From a checkpoint of a small transformer trained on Wikipedia: LayerNorm before each block, learned positions.
MLP neurons of a small language model. Each row is named by its layer, matrix (up: input weights) and neuron, and shows model dimensions 160-255. Each number is 128 + 32 x the weight over its row's rms, rounded and kept within 0 to 255. Numbers have three digits each.
After each neuron's rows, "fires after" lists the tokens most often just before its 100 highest values on Wikipedia text that the model never trained on; "fires on" lists the tokens most often at its 100 highest values on Wikipedia text that the model never trained on.

L6.up1072:099151112162145152115156133160121088131068081084159183157184126155120129133123068162130107087190168178187193086100146117148094126163134127094127165133095170127131077150117150118152189184041088096099097081112132102114112142084090093085135152130150097120163118083135169119076111174141196144
fires after: " the", " a", " The", " first", " as", ","
fires on: " time", " group", " same", " before", " well", " year"

L6.up854:113107133125161117085069111095124167121145118167199148159157076071114052066175095171120201160162086120087106112158088175147083104111094096182142167171118077111171156068134103143146174130141104099076123135090156126147153102091109094128140129122203077101114144128122098072175124129138141158
fires after: " =", ".", "ed.", " |"
fires on: "\n", " |"

L13.up626:132098131108162102113075097137085164099069157175109147085067138139113120119120065118115152128135122150107107159102148164130119110130091135192180095153156135039044069186194081124205098148114166139081115128122092165146114119111119153190126147151135088120112139174177143168113115141160165145
fires after: "\n"
fires on: "|", " |", "\n"

L6.up104:110051118173140100126087144100110069135184102176080140178130137103102133148141118141095104123129090126129109121185118196152115202118132130134108125154124141116121176122181154167124137106144138131176114094069184156192143046128137143187162142115134074092149146108123089077108144126123108094
fires after: " ", " Report", " |", " 5"
fires on: " |"

L6.up786:111047139121095121139144157172155164153143150112078154165100082139102079102143103167084087112078100153172105075171108174068107179122113146140119157166130102079086118063141149164164106158114116133153098123116080185126176083147119125215139185065131116131135093125125067137108142109138125110
fires after: " |", "|", " place,"
fires on: " Gold", " 1", " Win", " 1st", " Silver", " gold"

L6.up621:138146079136126108104153206159126110134178133133122111137128123062104183163191111113109119148105143114128169088150141127152097079226136127185139193159126152153110144111161132238153187130145111136152122128173119145133113122169116146160180155098165111092143116117165099051106147115122099107
fires after: " |"
fires on: " 0", " 1", " Report", " 3", " 6"

L6.up1286:150192124171080151059142125180118115147153120041172179104171146145101116132054115121202138063148114083093145136178160105109111186148140138089141104144117129129093157145165138139157141142115159115195151128161138094058116120141104172146121120124136053146149091148093135118123150166083134139
fires after: "\n"
fires on: "-", "==Reception==", " is", "="

L13.up456:123134081080154127173137115158174104167160125103108142117092149147104035158063078126138113136159160157168136061035117094124139104148158125136135165098101091110169174075165106123107156112105137102136134143146038095158125137144135110112123113125166168083156060151128150092151172123105172132
fires after: " |", " ", " 1", " 2", " Gold"
fires on: " |", " ", " Pld", "\n", " 2"

L6.up569:075139094122156132157115165152126148151063113070094087126203122121126096104139146152135101131101077125141112138155072226105125145100113115124165143138106082174134139145140143091096181091217156140145075125112109130116169147087148115061064166097085141077149154117146104148132114096117176120
fires after: " to", " served", " known", " serving"
fires on: " as", " be", " make", " become"

L6.up1059:137143171157162097152070116100121111186104116118080121144055163136144120186142169150119131086125120124147161127112183085128142116090151125209151116152081170150131092131107105067136121140164125086181087109143112139111185116127103193162132099157112128144120154112104148154133102125094120118
fires after: "\n", "|", " |", " (2"
fires on: "|---|---|---|---|---|---|", "|---|---|---|---|", " Stadium;", "|---|---|---|---|---|", "|---|---|---|", " 2026"

L6.up834:148061130133073037107099135115191099185142057162071141140110157181127110111119124103110054064145148107170173069100147124160151125147174119133132146094130144128049105122107126123120105189135135130184084098161122156141163108075181140109134156116164181117145097143152155110115178118082127150
fires after: "|", " ", " |", " 3rd"
fires on: " |", " place,", " Win", " medalist(s)", " 1st", " hold"

L18.up1026:135104148192139139080075155094116112120174195100149157154117170148129198136140166131079134144190144101061143149144102108185117101140149131104180194130152132153124171125133169156143153099092123151121151183133155076166156134126114149104108123068118152114088118112171127108120134107107134131
fires after: " |"
fires on: "\n", " $"

L6.up106:139083172155175149211123104171131139147023149144129122110153128132108156115101056147102108142143146141116125125140092151135128096088157095157096062158169101179141149168142135110136116047149107136215186163086107173133137094072155155122107104099091095191139143100076144163182114132129100139
fires after: " |", " %", "\n"
fires on: " ", " |", "|", ")"

L6.up160:160102130147177050061156179119135139126135159121130122144146137125085099176085184163148122140164128124188154101090157111173113166075151125092110089086133164114107108122133078129116133121128192124131147109080111202149099143085173163164119112103133179149090129137104144101085131088106113127
fires after: "\n", " general", "|"
fires on: "\n", "===", " election", "|", " round)", " |"

L6.up781:060105132150127094177139071103160112112172062141110126127074155133142106126144139129059098097141139123119076131113092082128126094177100112098162180124142173143146112141141124066136151123149106152104131091120145186121123114107157194156120093050154133146126134125126118126090091072127073111
fires after: " |", "|", "==="
fires on: " Team", " +", " District", " Swing", " ±"

L6.up1299:053081108081042069100117138119122133115090071124159101121147108100170162088195171174155168105100127140139123125114180109122140117103084109118164113158133112115157153099115065090077132120135145155096145130160104148146143124053087170090179133170112138142124119124064089115213142104115122148
fires after: " |"
fires on: "\n", " based"

L6.up1146:125044105110094147160105098134142136099153152115125144153154090103127132063110110093195144124079099127123134067133132107099125084098065132164137122142140220059142147176163154119113110120094160081137208127106105116093148121140139126108132117134143103182098098121080113166123087205134204116
fires after: " =", "\n", " Martin", " Suzuki"
fires on: "\n", " (born", " (", " (football", " (l"

L13.up690:126079132112093200091126077087140079136098082147100173135175129146141134089128097160124095128132165123102141050108117135099092143126137160184144075150067138138108119133143107127104163074178127178176108150121100162136106130108110131168175090121066150097129193145138117101137174165090068119
fires after: "\n", " ==", " ===", "==="
fires on: "\n", "-", " -"

L6.up1529:098121144094092148120098153144172101090174163113157157133129162086181124155105144137096124138140165134126109141092206103097164073088122078066119151108156114168093113149144097184098083137112084126105118105175176079112110131119076098110143138113173144136165131105102196128161115121150133148
fires after: " that", " where", ";", " "
fires on: " he", " |", " she", " it", " what", " they"

L6.up1015:108167179119096156145141076110212114102138110113104113162139122106180102086171124087144164128080085166123131110138174179155123185123170091146114203096127142109090141144118120146135131110119104088100095158110085143128128124093088110101130193113126091107105124107125082119142142134136127102
fires after: " =", "\n", " was", " is"
fires on: "\n", " an"

L20.up1272:107160175183085155132143150111096155074124136105182178159152116126126143156152160157145095145129168166071132123148149077118112047146107141170132118170140125103138131124070143156168142120120121119119103091129107208122126136124092130175172154142164099152131086117159067154189124142134188123
fires after: " |"
fires on: "\n", "is"

L20.up233:122113129122118115122155159121118077154097105121157070124162134166135146144109110079120137092187177073112110076168142088158120077148168150152123104116151164167109178155116117169160138154074133161104171121096122148119113122128129139147172115148181080086141149183122077144096040184138176118
fires after: " 3", " 1", " 5", " 2", " 4"
fires on: " |", " /"

L20.up1285:181107079082123135062191137159171167141081125158148135119153152168116146115125101156138121122069176182125115187111183152129108070162151135148134119075115078098165110121104068043062116105157139205144109112102132203123130115160152133085161118145115118123175108123127124125086143120081116143
fires after: "\n"
fires on: "\n", "S", "M"

L18.up18:149147180087158143120108154172083091117120053163137165147184104090189103121113116115117179130172172109078090171107135124097127187098084109084118142093147186161058099152124121087194124143059133169142093179076182168152085082161106171134145068118193173077138092111143121095099171088081119087
fires after: "\n", " ", " 5", " 6", " x"
fires on: " |", "|"

L6.up24:107170141152112115131153160170131125114201127160129136164069082102106137132129123151103167139109115113188123101123178134125097168112093142054133092118127138131138148112117131221078097092179115171103118126152143147186137159144065161126155083096161125103105098125107136078137181139094099203
fires after: " ", " 0", " |", " Report"
fires on: " |", " Center"

L6.up1305:165168138103182133091096123160151133136122171124129062111075106115097116211042134156127148085135126143126149055092056076092140152067099135113113170123122107122151147187083090132105181148079099107152184147135120111137097175115088121110124114107139107121088166135179105126146108154164141133
fires after: "\n", " general", " election"
fires on: "\n", "-", "|", " election"

L6.up1061:141149148111016183127122084155106164136158090158156127130143162152127145102152154096173189086149130101160158154207203130130123135114156084099127130121128110159075103180101139123069165106116123145097102096144128130176158077077085147084146153130134167139151103090149111152145143197144116096
fires after: "\n", "-", " Total", " was", " is"
fires on: "-", " not", " votes", " Website:"

L6.up1420:127101110167153148127104103148119123170135128106116113118082150188081129121103095142131081135124069100111093116150170080152074162086178124137118163139125080116147182108144072169114154171134126123219149134134127126186175122057114143078168149150200122092153116105141103127171133106162104081
fires after: " |", " W", " GA", " GF", " D", " L"
fires on: " |", " W", " GA", " Pld", " L"

L18.up745:109137103142068130112148125162047100145083029156100128194097101131138162114094151185069094097112124125132103144145161100138119116128075191103105135104148152131156127187064141106122094065139162153122154103103095120103077161180129104173164081161142072151131134135167148060177103140155104143
fires after: "\n", "."
fires on: "In", " In"

L6.up969:160112135130112092160106102116163081142099130116108117151101167158146169145148155111083137094129199144110153121094127130135105171116169130145079074175120093119109097102136174102114173194123127098128148152148137142162141118142136130118113120135044155116065112076102148132134106113147086196
fires after: "\n"
fires on: "|---|---|---|---|---|", "|---|---|---|---|---|---|", "|---|---|---|---|", "|---|---|---|", "-"

L6.up270:128115105072132155168085150171119114088143076015129178102126148165161138119087130167161078156133190117153128093130105122119149123127143121153146159141159145109158118086120150110167167126124129153109116171146119157121148135097167144155111101129147127063106119214136125161097160176108074074
fires after: "\n"
fires on: "-"

L6.up595:119124149095030118113150153100135112137093124103140157170101117176161095116139129141147146111142140176152092124109153156144159124098079165118179095132119153100111117146136162169143166137105129111143150118080131161099131131207148135111168185126085137049099127112146160134142122103097093087
fires after: " the", " The", "The", " its", " ending"
fires on: " name", " first", " following", " theme"

L13.up121:173133107201140105121121165177150109150149116088116133080114087111109140156135175132098110178112150160050084109114114108169112128133150171144140097108125083111144096126135046150088103129107117131152142091145109168162114133117094161190140094138106161166153123161117086103118133102158144113
fires after: "\n", "===", "====", " ===", "=="
fires on: "\n", " |", "|"

L6.up1395:093054083180079070079142116094161068187122121087075183101150155178097143157140186167191105181151131080128122130116112085111117147135093092098108152117065143099121176174161104093107147128216198145197096149182108132149152141136113168132184161126113107102146142120065098146094171196140102129
fires after: "\n", "|"
fires on: "\n", " |"